From a checkpoint of a small transformer trained on Wikipedia: MLP 3072 tanh GELU.
MLP neurons of a small language model. Each row is named by its layer, matrix (down: output weights) and neuron, and shows model dimensions 32-127. Each number is 200 + 30 x the weight over its row's rms, rounded and kept within 0 to 999.
A block is one neuron, or neurons of one layer that tend to fire together. Before each block is what it responds to, as a language model described it from the Wikipedia text at the highest values.

Description: Article after prepositions
L10.down1059,216,207,221,182,242,186,201,219,157,248,191,219,213,187,198,184,183,157,208,215,205,225,159,223,160,154,206,188,213,196,214,216,164,195,222,180,221,258,169,164,225,196,200,193,266,202,179,224,168,214,185,194,223,237,177,189,205,241,199,206,197,252,188,258,204,201,177,194,160,151,203,162,211,192,229,207,155,185,169,200,181,236,93,224,170,225,189,176,200,211,194,253,193,336,163,173
L10.down1105,143,211,185,208,235,220,231,223,173,280,253,178,179,184,172,155,192,172,203,229,184,199,200,231,187,171,155,205,206,208,235,241,154,191,234,186,181,231,228,214,183,232,170,222,189,189,210,236,216,197,176,150,216,221,194,162,230,180,183,262,222,221,195,211,230,230,232,176,215,142,192,169,164,231,190,171,221,235,219,202,103,190,179,233,226,189,232,228,218,221,181,233,193,230,206,184
L10.down1476,205,192,225,249,216,255,198,232,218,243,201,245,201,173,198,217,214,181,234,132,160,197,166,163,221,197,175,242,254,278,197,204,217,151,204,207,195,167,218,162,175,254,197,177,180,200,156,224,224,235,201,221,243,163,189,248,188,190,197,207,181,190,190,237,227,188,230,170,189,206,138,184,187,205,241,211,213,240,152,222,192,218,96,218,194,226,189,248,209,209,232,182,179,261,233,222
L10.down1543,199,215,197,215,171,157,149,185,169,223,150,211,197,196,171,219,218,198,177,190,227,184,180,196,213,244,162,204,224,203,236,261,227,187,223,213,196,176,181,238,289,180,186,184,233,291,178,183,210,161,207,219,252,233,232,219,178,188,202,195,172,218,208,161,207,217,194,229,181,163,194,199,153,228,222,165,219,194,165,206,218,238,226,152,173,192,224,152,120,145,199,169,182,232,141,169
L10.down2291,182,182,183,251,233,270,193,215,235,236,203,223,243,227,217,190,176,189,165,172,241,166,162,173,169,162,181,218,229,211,227,230,219,184,252,207,208,206,179,235,162,215,253,242,201,160,239,179,188,183,194,162,256,207,142,217,218,197,196,239,237,243,242,221,189,202,109,270,237,195,181,141,190,192,181,187,188,214,176,190,224,190,108,186,169,199,216,200,189,211,192,195,147,247,157,201
L10.down2373,219,256,150,189,207,245,192,194,236,217,173,270,169,233,185,186,207,173,184,245,180,243,170,194,190,242,167,190,124,241,269,223,189,192,158,182,211,185,222,216,173,239,201,177,215,211,226,173,225,221,225,191,192,147,154,179,215,236,203,184,239,197,245,174,178,169,212,177,226,203,199,220,182,292,187,183,162,202,232,172,209,219,112,171,208,188,184,187,213,188,224,191,175,251,192,189
L10.down2399,171,166,171,167,182,202,210,239,215,176,239,170,274,177,206,233,228,272,215,220,160,222,189,271,228,191,234,193,201,164,232,280,213,167,146,223,136,210,212,151,185,140,182,204,189,230,173,207,154,217,163,202,214,190,158,234,222,224,188,207,200,217,160,204,218,208,244,175,225,227,177,198,170,206,207,172,234,217,198,213,214,208,230,200,165,205,198,254,195,223,168,189,207,226,206,212
L10.down2514,265,171,250,187,250,203,232,175,198,178,196,182,192,199,201,211,199,202,231,136,160,216,235,231,201,182,223,252,213,210,165,216,254,216,213,306,243,209,150,205,204,204,222,237,191,192,169,211,187,186,190,236,187,226,228,112,240,171,184,215,237,198,221,235,196,189,150,218,200,179,234,268,178,165,214,197,166,224,182,206,206,208,118,266,162,206,215,163,200,197,161,137,184,244,198,225

Description: Preposition "in" / "In"
L5.down647,196,207,231,153,196,228,196,215,216,246,190,202,194,176,191,215,205,236,217,211,217,221,137,195,156,168,258,177,163,193,172,231,174,217,233,210,225,195,215,160,146,241,211,180,179,217,210,200,140,209,222,209,237,222,221,162,172,263,228,225,177,218,151,180,198,209,186,193,207,176,194,223,173,243,156,207,207,244,233,215,180,148,79,157,204,154,200,239,156,218,217,195,214,158,212,181
L5.down3020,207,216,258,202,183,212,153,227,218,200,230,186,164,152,152,178,165,198,184,181,150,192,204,210,162,188,215,211,184,172,222,204,172,163,201,198,194,201,201,204,255,223,220,208,224,200,214,212,203,201,193,196,224,188,195,184,218,201,225,173,187,194,214,174,181,233,206,222,221,212,195,200,211,220,194,220,205,232,269,171,202,192,104,175,225,162,217,200,147,173,191,238,151,176,173,190

Description: Abstract noun endings
L5.down1111,193,206,245,242,181,197,212,188,188,192,205,246,233,191,229,182,195,156,205,136,227,199,204,234,213,210,149,201,198,237,167,182,199,199,185,190,219,192,229,235,205,143,191,207,227,156,230,250,174,239,154,191,243,162,258,166,255,206,248,215,191,236,204,233,215,233,228,189,169,217,215,195,195,200,137,213,182,209,170,181,150,248,233,177,161,277,204,156,185,181,146,185,170,209,212,195
L5.down2931,217,222,165,191,195,201,151,241,157,224,195,252,185,247,170,226,243,170,261,137,257,216,131,211,156,215,191,183,200,170,220,203,200,279,150,195,199,209,205,209,245,248,183,184,208,263,196,207,219,213,227,210,227,207,222,148,259,164,210,206,194,196,196,221,195,182,234,167,210,183,212,198,230,166,198,215,237,221,201,159,217,143,115,189,178,242,203,233,176,229,189,211,227,211,205,202

Description: Reporting verbs and topics
L5.down872,242,192,202,142,177,174,160,186,221,219,177,169,160,223,206,210,150,218,220,213,191,234,212,196,232,169,175,142,206,232,192,195,188,198,180,221,216,205,241,193,240,231,239,196,268,237,184,181,210,198,261,180,146,208,132,200,213,187,271,147,225,228,157,195,152,167,136,142,200,145,168,194,205,173,193,200,202,251,243,238,165,206,119,189,210,211,232,216,217,199,148,211,185,207,207,171
L5.down1681,117,214,161,219,182,231,238,202,215,207,177,245,199,172,231,206,204,201,188,180,190,188,186,201,217,188,192,241,228,218,245,208,251,216,219,230,191,225,205,210,138,218,184,238,182,172,248,183,180,209,228,226,200,204,140,195,169,181,197,145,265,205,167,203,160,203,197,170,165,255,209,184,181,236,217,191,203,194,174,251,212,232,198,157,190,225,254,227,179,166,159,203,235,192,199,201

Description: Preposition "in"
L7.down733,252,154,238,215,211,202,228,198,222,224,235,202,196,160,110,249,172,177,250,172,209,206,160,201,135,153,217,204,194,189,223,212,165,156,176,160,182,186,231,263,168,270,207,203,165,134,197,178,184,255,246,220,236,191,195,189,177,225,263,279,181,191,211,207,191,184,180,180,197,200,231,217,226,199,164,221,186,188,222,219,229,196,198,168,231,229,228,220,152,174,134,215,187,172,208,212
L7.down1324,212,191,180,256,175,116,210,173,171,218,170,221,232,162,198,151,231,226,205,189,215,165,238,214,189,211,221,215,205,147,193,206,234,215,197,192,157,212,149,207,200,204,159,178,204,176,227,234,163,205,141,205,208,234,178,129,176,245,231,218,177,164,180,198,258,221,202,241,261,203,169,150,189,201,214,213,202,157,238,159,249,211,246,200,169,195,150,195,181,193,211,282,206,216,208,236
L7.down2045,173,209,196,177,193,216,223,175,165,189,210,205,199,115,170,280,212,181,192,220,205,202,167,216,155,166,197,170,282,196,211,172,139,196,219,174,216,157,164,217,235,197,146,176,219,279,221,212,198,219,256,196,207,225,223,208,207,274,249,201,197,173,211,196,176,166,177,223,231,195,175,225,160,172,199,199,245,212,179,189,212,204,145,211,233,207,204,261,184,256,204,189,177,226,227,235
L7.down2589,203,191,154,152,175,246,254,158,167,196,196,221,258,165,219,176,190,186,212,202,233,173,226,223,177,169,195,198,193,213,227,217,202,254,230,218,218,219,248,210,206,255,203,228,188,171,149,248,268,181,206,194,220,188,183,180,238,157,224,196,122,260,220,167,183,196,165,140,215,190,164,238,269,202,128,221,183,234,204,192,266,187,94,186,229,202,228,227,210,197,138,232,183,187,240,215

Description: Word "in"
L10.down78,182,183,181,192,195,196,199,185,184,245,221,174,200,168,206,146,219,192,193,231,234,152,201,231,216,206,233,206,233,214,173,164,185,195,243,143,160,223,207,209,225,195,186,208,207,208,127,148,197,213,230,198,181,216,237,190,189,196,226,219,178,201,199,200,150,202,171,178,248,215,181,258,189,200,165,143,260,254,192,187,212,140,127,236,209,179,216,184,169,253,168,229,197,211,200,245
L10.down258,244,207,210,211,213,208,193,214,217,202,216,199,254,209,190,174,136,258,204,243,257,245,256,242,229,188,198,205,205,217,260,198,174,199,181,195,194,196,192,234,182,190,182,170,225,223,212,224,167,142,180,238,149,205,254,171,182,211,171,235,154,234,205,203,185,193,209,241,189,166,223,193,186,148,213,188,193,222,165,241,210,228,187,222,168,173,157,178,155,215,208,152,230,176,194,194
L10.down1013,190,193,174,215,148,167,237,228,224,232,208,265,211,160,201,207,241,236,176,208,196,227,235,178,187,166,190,236,212,256,173,164,181,210,221,228,162,207,191,150,248,129,248,171,209,171,257,147,218,137,176,186,189,229,245,185,179,223,194,257,227,179,248,203,209,218,190,244,209,194,193,180,176,202,222,188,226,166,218,195,188,211,223,224,239,186,184,224,152,184,200,222,183,175,220,207
L10.down1641,133,156,187,203,170,190,215,216,205,188,200,185,281,231,242,190,192,160,221,226,232,211,238,165,175,140,230,193,160,177,196,207,172,187,221,182,189,222,162,184,181,190,242,213,216,179,228,190,195,176,215,212,160,184,207,201,194,231,155,220,173,269,226,231,135,170,202,225,204,187,195,200,207,196,222,226,216,218,204,242,206,147,185,231,233,212,183,240,147,144,219,202,170,234,191,256
L10.down1736,160,200,211,218,216,180,171,200,226,174,154,220,269,157,211,254,243,203,169,205,224,200,216,220,208,263,227,229,205,144,239,197,184,147,192,204,160,174,147,248,251,169,242,195,238,164,202,221,214,239,225,202,238,219,206,204,246,184,192,208,163,233,246,218,221,209,208,135,202,232,222,206,153,177,233,206,212,175,218,221,211,172,208,252,242,251,221,257,188,241,205,192,218,188,140,201
L10.down1991,137,155,219,165,198,256,233,175,189,229,274,187,209,181,175,225,201,216,152,256,195,180,192,204,194,216,170,148,179,226,221,196,204,195,238,235,244,230,208,187,196,197,210,232,215,225,180,181,199,205,215,209,194,206,212,194,186,222,215,288,228,182,202,212,172,169,232,227,144,155,158,235,163,157,210,215,213,197,152,237,210,216,51,223,270,214,168,185,172,194,193,230,207,175,172,189
L10.down2139,187,209,206,163,181,228,175,196,191,243,170,192,208,161,147,189,212,224,192,167,264,180,209,138,165,209,225,192,194,178,250,177,219,214,201,198,205,219,177,213,213,214,203,194,191,201,271,201,246,196,248,151,204,189,226,167,182,206,261,225,191,176,206,209,210,213,191,187,200,197,189,208,233,186,198,158,194,164,190,207,210,252,45,223,242,170,192,169,192,194,185,166,201,214,178,192
L10.down2149,218,167,158,234,200,208,213,214,168,250,195,232,180,210,190,178,202,182,224,201,208,197,141,187,232,196,216,274,194,165,189,246,241,184,197,201,220,195,214,178,198,179,202,270,250,193,175,174,222,194,222,197,193,214,154,197,200,281,212,202,164,248,219,215,189,196,144,203,211,126,186,223,260,223,217,192,203,219,245,223,216,195,190,170,255,197,219,210,159,218,169,208,216,238,219,188

Description: Reporting and finding verbs
L7.down1036,220,125,247,224,207,215,190,172,151,204,150,197,229,228,206,206,208,214,166,173,180,198,211,172,198,240,194,217,179,201,156,232,204,224,178,220,220,253,184,176,214,194,188,198,220,195,223,220,231,178,193,189,191,240,196,209,192,204,211,193,218,258,209,262,236,225,217,203,214,176,196,199,213,194,219,148,191,171,154,240,245,230,98,150,242,193,238,208,188,178,156,192,231,174,208,182
L7.down1385,186,155,260,194,169,219,229,169,239,188,203,166,161,185,178,188,212,172,196,203,237,204,183,201,165,209,192,176,219,207,227,204,221,195,162,194,234,221,201,232,191,224,215,152,188,218,228,190,208,190,176,198,243,186,176,210,226,254,245,187,178,215,146,199,204,180,168,182,207,124,193,183,177,251,201,144,257,220,157,224,170,258,121,198,198,214,219,231,220,190,197,249,152,187,245,207
L7.down2382,192,175,224,181,225,208,196,196,202,191,178,164,225,160,189,196,203,231,127,198,258,201,178,158,163,177,210,186,152,185,271,242,200,215,212,198,186,193,199,158,246,238,154,120,153,178,234,233,216,215,209,174,128,220,170,214,264,161,258,165,211,198,192,218,237,207,176,211,188,153,234,187,233,199,188,174,180,183,221,218,219,196,162,145,197,182,195,143,154,176,212,251,170,214,154,205
L7.down2699,213,198,239,220,173,170,216,208,253,191,156,233,234,177,193,261,190,159,244,195,178,221,197,202,258,239,232,226,158,253,211,175,144,155,238,210,187,242,201,220,208,241,138,169,243,273,250,233,171,203,206,200,173,227,218,216,194,189,196,180,220,222,191,142,233,215,239,206,173,210,197,234,188,200,246,192,205,245,190,210,222,190,244,193,170,195,168,231,211,201,152,217,144,195,192,151

Description: Reporting and judgment verbs
L10.down587,170,190,201,166,219,222,207,226,219,193,171,192,189,144,207,190,213,176,189,200,186,254,180,260,263,183,220,207,202,148,229,202,234,245,177,195,176,189,243,246,182,227,195,248,157,152,257,213,191,163,264,206,189,199,188,214,183,213,243,207,225,208,164,216,196,163,244,189,247,205,182,202,236,241,173,200,220,259,219,258,207,189,152,228,211,140,193,185,156,229,202,208,212,167,224,227
L10.down838,180,166,200,180,185,221,237,189,163,229,250,209,148,212,210,201,259,205,216,191,189,193,195,225,239,167,198,213,194,186,205,190,204,235,266,191,285,237,259,227,188,184,218,143,176,235,225,217,227,152,227,138,208,203,221,250,222,145,169,157,219,162,213,188,165,190,258,190,232,185,254,158,195,181,181,169,195,222,181,192,160,171,241,205,187,201,210,224,226,222,205,182,210,194,198,197
L10.down959,192,232,210,207,184,136,215,198,188,177,209,206,173,166,238,229,243,165,194,174,253,222,211,244,177,231,186,195,174,177,214,211,204,227,270,226,167,130,234,198,215,255,189,192,168,249,222,167,211,211,154,142,232,205,163,222,154,234,168,184,230,167,239,169,173,217,186,200,197,255,191,232,170,154,163,205,233,248,189,236,174,240,152,255,173,169,217,233,201,203,207,238,219,240,212,183
L10.down1200,188,191,262,153,217,165,171,213,206,220,260,176,200,198,207,218,251,181,155,188,234,227,154,207,233,237,259,237,203,251,191,194,134,233,209,212,243,167,214,198,251,180,226,193,209,280,217,184,176,191,221,166,155,194,219,254,252,186,145,220,193,226,248,259,203,188,251,208,198,222,202,236,199,213,216,242,187,189,176,220,201,190,262,216,215,213,235,214,250,201,217,172,211,122,163,198
L10.down1969,166,203,199,248,243,204,238,225,182,211,196,203,227,191,216,190,248,160,131,215,199,199,178,237,170,136,155,192,246,194,216,235,167,159,216,176,182,270,223,257,208,176,231,217,194,240,170,172,202,163,226,174,140,266,180,159,153,202,217,219,182,164,165,185,210,236,235,186,218,244,160,193,235,167,199,224,233,209,165,247,213,181,167,220,262,199,199,213,202,214,200,237,198,162,211,188
L10.down2038,185,224,194,236,158,166,186,174,175,234,184,174,266,189,207,188,192,199,214,176,215,179,211,191,250,178,193,223,199,216,189,171,191,196,190,187,245,228,180,222,227,266,238,185,231,225,227,175,217,164,209,175,218,225,190,164,193,195,153,268,203,233,266,197,150,219,232,180,179,179,160,257,185,262,177,192,166,146,153,193,165,199,237,273,200,210,187,199,250,237,145,288,208,181,188,232
L10.down2923,206,177,177,195,204,197,182,187,230,194,163,205,214,176,177,178,173,245,216,257,212,153,220,230,190,209,177,158,169,221,144,171,238,180,285,206,188,179,201,229,237,230,223,229,191,224,148,167,165,184,266,209,186,216,227,234,213,187,226,170,180,187,205,219,201,166,284,154,196,178,198,216,143,212,225,218,224,208,188,235,223,227,189,180,230,189,170,150,248,201,148,192,171,173,224,216
L10.down3029,227,145,215,212,126,260,208,242,258,202,189,201,243,178,192,150,204,219,190,177,204,197,181,266,234,208,276,235,224,206,202,150,218,195,265,164,212,208,211,214,152,221,191,163,192,241,139,196,177,181,214,187,196,208,190,240,245,202,205,147,228,167,172,239,247,221,187,205,128,205,166,211,180,265,209,244,202,183,200,221,192,227,177,224,235,249,183,206,229,199,170,204,191,161,232,204

Description: Abstract noun endings
L7.down266,173,204,224,174,233,214,215,208,175,174,156,170,204,188,170,246,171,158,171,213,197,201,209,213,161,202,170,207,237,215,203,171,168,203,164,221,209,210,139,177,155,229,231,187,206,219,189,209,229,209,209,233,223,233,240,144,235,231,193,144,250,201,158,213,184,143,197,112,227,190,175,207,236,197,209,168,162,214,158,211,219,209,179,208,171,187,175,168,242,232,216,227,163,227,171,270
L7.down1014,180,208,204,193,192,245,178,179,155,138,241,209,154,216,203,273,199,174,178,193,224,181,221,188,193,269,149,204,154,211,187,215,214,203,218,225,187,205,214,233,153,194,199,186,142,191,255,246,138,187,216,229,202,167,203,207,222,242,255,188,193,241,169,226,182,251,260,163,200,140,234,232,197,194,200,201,235,230,156,209,229,207,251,221,164,243,197,178,179,205,169,242,162,181,200,182
L7.down1277,188,202,203,156,236,131,214,202,153,203,151,142,204,163,187,179,215,177,190,179,199,185,210,229,151,205,163,202,190,192,276,206,207,168,178,222,183,205,234,190,203,193,163,181,198,167,172,198,170,181,240,179,257,184,227,151,157,132,225,219,214,237,177,324,202,209,219,158,262,155,229,194,174,207,236,155,191,162,159,214,168,208,226,210,138,215,201,184,155,198,176,267,159,122,207,233
L7.down1644,194,235,190,204,247,231,150,199,191,228,236,189,170,224,182,255,219,210,204,186,211,241,130,204,213,193,204,198,161,193,208,211,202,166,182,202,248,171,227,212,172,268,173,177,188,195,194,215,243,216,209,139,235,198,192,227,216,251,207,149,172,253,173,214,89,169,224,199,192,169,229,258,180,199,180,229,194,161,213,219,205,189,145,173,225,187,213,197,221,198,207,198,198,172,214,183

Description: Definite article "the"
L5.down1461,221,161,227,196,212,183,211,200,141,231,189,202,208,196,172,219,211,150,257,169,217,203,191,231,209,152,230,242,237,198,237,245,209,237,248,216,243,198,152,195,215,218,207,180,230,227,240,192,146,217,213,172,211,183,180,190,202,242,194,166,215,244,202,219,247,207,208,178,188,204,197,202,170,193,218,216,222,157,242,209,153,172,89,204,211,177,204,210,164,209,208,165,168,286,223,203
L5.down2916,255,177,227,191,131,165,219,202,182,214,207,206,186,179,190,184,175,188,178,190,146,206,179,290,199,206,217,177,190,222,220,262,170,202,238,223,196,158,179,203,188,210,195,189,185,209,203,182,165,197,215,185,222,259,200,180,124,242,170,186,206,212,183,187,156,168,187,175,177,211,189,131,187,221,185,163,231,170,218,198,201,144,113,212,209,177,209,149,186,206,225,231,114,290,139,158